config.yaml
num_hidden_layers: 14
vocab_size: 2096
attn_scale: 0.177
init_std_down: 0.00447
learning_rate: 0.00128
beta1: 0.95
decay_fraction: 1.0
batch_tokens: 16384
train_tokens: 185000000
MLP neurons of a small language model. Each row is named by its layer, matrix (up: input weights) and neuron, and shows model dimensions 128-255. Each number is 500 + 25 x the weight over its row's rms, rounded and kept within 0 to 999. Numbers have three digits each.
Before each neuron's rows, "fires after" lists the tokens most often just before its 100 highest values on Wikipedia text that the model never trained on.

fires after: "a ", "d", "the ", "D", "bu"
L8.up258:542487481516470493538503516490471507506501595498486513491507523454511501501535497519468513523469526493532501496511490450466495484507520549514474553523484464441473468549506503484520472473555510514474455486484481497498510513510504489495480511533477491512498496514564440461535526450484513499501567514518472496513524501517449503474513502475516501484489514517501493489524518493503492564517

fires after: "M", "l", "m", "B", "em", "ex"
L10.up874:526506485491452528488481502455515477526517454527494504535488517488534529523493524460516531485500497532460543561502473485515553468542458446495495525537462511499491485459489515469494472462515458498461506451542505525515508461475472459496476508504543494474511534494463472473532489507516439533486513493497494494526520511494501492482483519496538530464539522504543495470528497465539534497529

fires after: ", ", "=", "b", "B", "is ", "p"
L11.up230:511485484496517496511481530465524490535519444469486523483472495461505487500519524445458468455478500532523495523491489514479537512528503486511495529515536462533514494515505484565501462512527511520509495463505528493460509506518506455480447458532513444505507531554513492499551475499505475509495504466476519500475534494535472472478469487515467483525523531514529524492485511506514470500533

fires after: "m", "M", "of ", "Wom", "do", "October "
L8.up424:470535483522483522505544511490490465488486533510471489483467541494494512467502508493503500487510513509543445526506498454480478489536522504533509469489554529478520486474500506492492463492503466485478489486487491495520525508456489520499507580499502464486523475491493458556482484477442481545479562483521485534477519494531505476482488460487492507498467469524504519510505516498496543514493

fires after: "Japan", "O", "suc", "U", "b", "i"
L6.up577:551524449510508510506485515490477533532524509492508522476477508464462524548500527497474518503500537496533498508509473513515490523500488517524496498511523499569506484483493507535474530482484486554520495496506494493543486513460511480484475525464487512474544490501514504485491494477515503478484515496499499540469489458497538508510553470456448488500494472472453503422486531469479466476521

fires after: "\\", "M", "T", "(", "m", "C"
L4.up895:517519512513464486469501490461501465466534479565486467504527522487565476479509495551482522507484485477460502470538534496488504494515522466472534509505466516506481505486486515446504511499506469469492509521503518496503521530516481496499536505535498465479479501535479475468517479498480502491459480465511530457518494566537465529484490498502535469471487480505551456533502495491497515541504

fires after: "a ", "B", "b", "A", "the ", "am"
L10.up239:554499470504494484494479514505471449498473519468526533510497522492508503497512538486537494542476485522511563497493481487482516558491513485478462521495486465560487486493457539488538522515537502450528510519535515489477513523521509484513489498516491470454504524489543469524520519516453490484517543462502528485519513489549469488462529490546478539525514438473517511522529525510494506518501

fires after: "=", "m", "V", "v", "c", "Ear"
L5.up444:472468519482482471517481487469500507492523535477539549486489513543479541500510447514517517527476510456480474484500488448557467507529446517455501479473483521494517511456462508485538502489518556493536479510470494469509499483481485502495463514478512535511528512503517472479482529468527477514509515495505488486459493556481502513497447535502548492502467539498542478521519481468511507484493

fires after: "was ", "is ", ", ", "| ", "An"
L6.up200:484454499530515515470489475490496526517533524521517501486505493438493502494473479474496504529471536498498476515501518509580497518530466540477482493522484460484445492489511489513500502538496487528514513462492526460523463479542488501521499522520539539473532481477481485508505461486468475507521519479529502450557466436531467513531508511491498511530517488503460513499519485479487536459518

fires after: "'", "M", "I", "U", "Ar"
L5.up229:527519482453541510485539504485544466487462467519495521457474470477512451527528560482487497460499542476502520496522519525472470510523539466449537506470529516521524502498490506534493523485472495525543510518485530474529502493494510507533493483489504496475497450522479492536482483527497527472474505502540506487516518521499455499453457497468462490496523512503527524477500530493537491487526

fires after: "A", "Ab", "Bar", "u", "B", "Al"
L8.up401:514459488531489491511496509455487516443487522456473479499484491455486515499473490477528481477482498548490524487455497469485471508488499523496477542488485494511516546493426522530514539512502503497533478485556492458520500547481530469538536489492540553542487520487537490486512508495500515545493494515493499537535496502506507467503518537505505493502492510504457516517470530547492470515460

fires after: "I", "U", "pre", "O"
L6.up657:506488525496479510504487514483496451475528550519526504511504493489534504523496475466468552526522534515506473509532530518514482474504484475473529439556467501542497499507480514512507536486492494489461458464511475524548480482471481475512514519524486544461525465474511522491468508476485470469491515479495470496466552516510492507515523461464532501459504479485528501458521475448498491537461

fires after: "(", "fa", "Sl", "P", "Al", "Gu"
L4.up661:501573438513476500446493470480502481525504481543503539503509490472478471520452448492489492508459477456486501480503497533505507518452488489494496523497474526518498498481560459506519535460506493490532499473528506496512491469497497512473491506508492524533495545482532543452485493475512498515493511497491463477496480431471476490494473563453488466529495471482493508485534493498488475506522

fires after: "\n\n", "\n", "| ", "==", "con", ", "
L4.up181:506511527531506504526513484482489488483481515507507509492494512474472464515506509529527499559481475516480516485436530538502468514492492505543487501492491482511476537521505500518520494475452501495487488500510446488493479532500522494469478490494507496532493497472482479566449465492525464477513522474510458521509540486482508473484521531499470471463522498533488502464498492482516551493496

fires after: "G", "g", "a ", "m", "A", "M"
L8.up61:516462499569499510515495485491499527490463513489447506496520510457540475494490545474530496479460537536491530502462493499458535455484483517530492485490522491488480471506455495494490479537513518499510495534542516509531507500462504488508507511468504463468485485519532497549495460539461502430527513529484522517538487558526505496492493496465499494518491495493476506523475469504490523519543

fires after: "0 ", "1", "0", "Y", "ty"
L2.up568:441503488506532516498483526505546503549488526517483494517536477458501483491509469525512519466482490478479514492482501542481455518530482503523458484440519500491530494485526473510484517493500499498495514552458485469533546468479479519478487491503447442489511449507528534513470492553510474520479470489457476490556512452509508541507495492511515531469469495498536508442535523522503476487514

fires after: "-", "S", "A", "O", "B", "Z"
L4.up301:520531532520513504494499487437517534475493490485451521488447516494495535463519525479502484495479499505476519459442443512475471480493554496514488511525447517465532530475494482520487525508490490442481449499530484513521515505499471492500463524489547483495510486535487568506470463460533505490486508497485520517550499456520488514505456508488514506473484512495503491516498510490511519450494

fires after: "b", "===", "F", "wh", "B", "f"
L6.up857:523486457500477450476447464475476473520508522449520496518507476462457494501543492493515503509528513545461511492486514489473511468492501497479487512435471502531527518497509480490496471551520511461517504481518548467469482513501524548453508518492503452525522509510518522508508503524480518491531513498517530531563519527529500458480504474504475483513516495499512473453488488514536501528544

fires after: "v", "V", "ph", "gu", "i"
L6.up188:469500482503498500499477482505533490547538451473483496494511517454485517514479487534522478543475482464457500480489476407475532527536460514438443467525522547538465504501517515526537474515514516478544499488480510531489495459471547483470482492527516506487506530538535519467492516487497525506490487494476493502521503472488515508519472480500479491550470533502470469507537453518494441464532

fires after: "F", "W", "==", "Ear", "H", "E"
L5.up426:469522521486495482520476502456477484482487493545497484473522529514536504487493503495497515554528499465493552515514478484481525542518466496475483520521514501471479503495541498503492526494521510515537473496531497524476482563533531517509494504501532520492501484504507485435511494480476517467525511487492481463506511475532463540473490530511479441510541471537514491440445470460496531501507

fires after: "M", "T", "A", "H", "B", "Ma"
L8.up71:523483520509453474500529462480467502515510511457497493495537476489570447532531519501461526506483506504466491457478562496481532524524515475561490480482510480508522500502488519490527491489471441498495496491505489519528495508524494480516511532465528511532546489524520475490512511463467489494472460533448458498532472484529514533486479463542519494482486474507558520473437503475517519507516

fires after: "M", "H", "in ", "In ", "F"
L8.up873:518505481533477506448410525451508513494486529530523465458524507462462476520513509469536514488504519553492504502527506491508544479525521530504520506450491500506549499524507480483512478477493509472497475485501492519468466503537479469539487519542580480540510490468474491508447500472527495505479496470485500483486495549521487507510524492467498543492494443481520480471487495487505511516536

fires after: "O", "G", "L", "S", "K", "Sh"
L5.up827:505490527515503471473467493464502497511519475539509502506489483509489504513495454491534550515477516521477508518493483503493514481508497508528505480498470538499519495462503513545468526475501514470523471449462510508500441514499524518512526468549481485566507507519526513465500480450520503447502489472513508496512497448534494501496476550536487510500449480494502517493512465538527515461491

fires after: "'", "In ", "I", ". "
L4.up403:507489541482513472508479456521493484484537468529464536501493516460517445498529496531501486525467510487520479518460482502515471498529463485482471521489502492536501495472474523481458538522484466548518531497502524466493484514513503457522518520476493558473489482490480510510532461492495488523473527463540562509479479502513453481513538488491444497497535531530527534494478456514480489445525

fires after: "the ", "| ", "The ", "R", "\""
L5.up712:496544452491489509506455445510438512460494478515493539512530500555531502515482517502529496467486490503510493509512495516507443498522531498531505495497471550484492476564500508487502531486511517462513490531475471542488508499543494532477506480513461491484475464542548495479508506504488457513499465554543487527501474506500535548496474532489485507498496485543530477518498503503503489474482

fires after: "R", "S", "N", "L"
L6.up812:495477518552490521513498505490511542496477489509446523489448509529525539485468517502495530553483533461554472533470468476474492487495479548500491494512506488488479509475495554528479510486510537514532481506459460512541494502502484530478480473478513529521521485511491539487500516496474477492499484478511508510508520481536488504511482511519509461479513524501500538493470461502500558498501

fires after: "ex", "re", "\n", "det", "con"
L5.up441:529507508510442514513515498486505494511540484515477515532496486488520485489495481478522475528501477503477453538524521513517469478517498500508465531496529529519487456520487500511521504483507522507492506510503510498497456477506521498491502529541483511535480521453483481562521475488469500508527466490472524516475439459450468471513491516510465518455508520552509495461494425533505542476464

fires after: ", ", ". ", "\n\n", ": ", "| ", "- "
L2.up237:485473540505496491489504479497520506542467499472517525475516497432507491487471516507506464488490489470491447475517496492553491517523479519456450537485534501497510540491489508503504476528493505518514532504448526488496508476548487497491480534497505511485470495485476472540523482560456517538467487563523497503498477492499481467542558492481503491505533529533514536500501487453501532493488

fires after: "\n\n", "and ", ". ", ", ", "("
L4.up278:529496443555482499486539490539487483491517510503506555454565519534536502490528485489496457516504562507497461493488482521510473471484480500480502481457513504521517516492462535463453495519530499470484478509476493485534526521571524491472505510491530563519477495528560486489534520503505465505479538463498503495518465540511451516508499477498466530493515462522506512479498449486514515500549

fires after: "|", "the ", ".", "on ", "==="
L6.up368:503496465496456521521454460466485524492476508508498533464497496485496529497532514480504497484488499495511441515476540510539488516552474521492488467491505498512471531497470511541551552509503486480508522506484475482517483462508497526521477515494521520488478527459500492512531493507461531491470467523498511506511507507519490482469488541483482482490485511512526490481478463502478530441470

fires after: ". ", "l", "G", "r", "\"", "\n\n"
L10.up236:484502455490517493477488525527533511557529489544509483461544514524543470502548521509530499537520512456495461524507498508517495489511461512498448483476488504466535506530485526487521475493564498516475500529472486495503518507537515505481540523457476486471483513479470533497489486473482504502485499492528541490522519488544523480503502501521490503531531521527499506519507480517473504504500

fires after: "T", "S", "R", "D", "N", "E"
L4.up851:484530502515453530494475488490503468487504497516484561526526488472523513472489496517483521506456501508468515506488493501457518457468515530480494485491494468494481540462500549523510492511479485521512477499505519490507470514495464481491496521488537547523454483478470495487475536477507505480503459510472488522500507485487527492518530557547503492453500480523519465509473471479493507537469

fires after: "m", "ask", "was ", "p", "M"
L11.up783:490536523475527509495505520484519476488524511529473552518507510459490457502452463488492490507532501542559523525493539457518458501495494517492506511503509506480493524508484457535523492504533476515501503471485466586501533431516466523511544504558462500509530524479487498499507510482506506543489475469493492490476491550513520477490496464497452453499470475465489503513454510475494540542488

fires after: "| ", "\n", "- ", "\n\n"
L5.up696:495515475479505514536495513514520521519522491517545511446535523471442521484472499504455533480451526534458498541467491551494494489502483497485515495512480491552522496536444490535495448450488461501480481546467464532489502474488506507531458498481515454481532521512481471476510484500490486493537511466529462497516454519519484503516518519500484483515486507534524452471482484473516488514505

fires after: "|", "- ", "\n\n", "eb"
L2.up391:508513528486527489509514489527486495521494519528517483504485484475519498509502500511495471471493531455537515471507514519537519478505494538469523491521562454523489508537456488533490472475530545550499490517437496503507498484493494511442479480516479511479511523487474479505472503507482518488511487456514517510501532555514506502514520452527471485466535514517563483443456482508507483534509

fires after: "an", "A", "An", "i", "u"
L10.up293:498467502508521493505516490515493482505493463479511466489462469490493512561524558493489486485500468481523471479468547520422493492506481521488513561496478529485498503471503478493506491487494527483521478478502495533500523500501510488488480498471510494555522529487520468451536482498477484547512475513521508508499522504527496498511504476497501498520458521478438473474512526559472486567507

fires after: "f", "m", "H", "F", "K", "M"
L8.up621:534499519547508552464510481479514430495507501507475501488552562501469471485497485526516505492515474506486532489449496512478517497473495494519474504463479506484509508478483535468501497541534493513499494492508542472498542536531507477451514467502541521477458465580482538474496528498542491487555506469489502459518527519517501497468481531487522505502493475499471517515455475470490544532523

fires after: "M", "B", "m", "'", "°", "A"
L11.up884:495539480513515516516531499420517473535453511511501557502488553473507496514520521527517491484489485541486504495492517504474421541546481460452497494509497482510501506488480540495526500513503492495495496463527477497465439487499486508486503474510521493476529528510517498527493477467535507468451497494488509484514527502480498474499519523513489466511510516472525490500489480525485515455500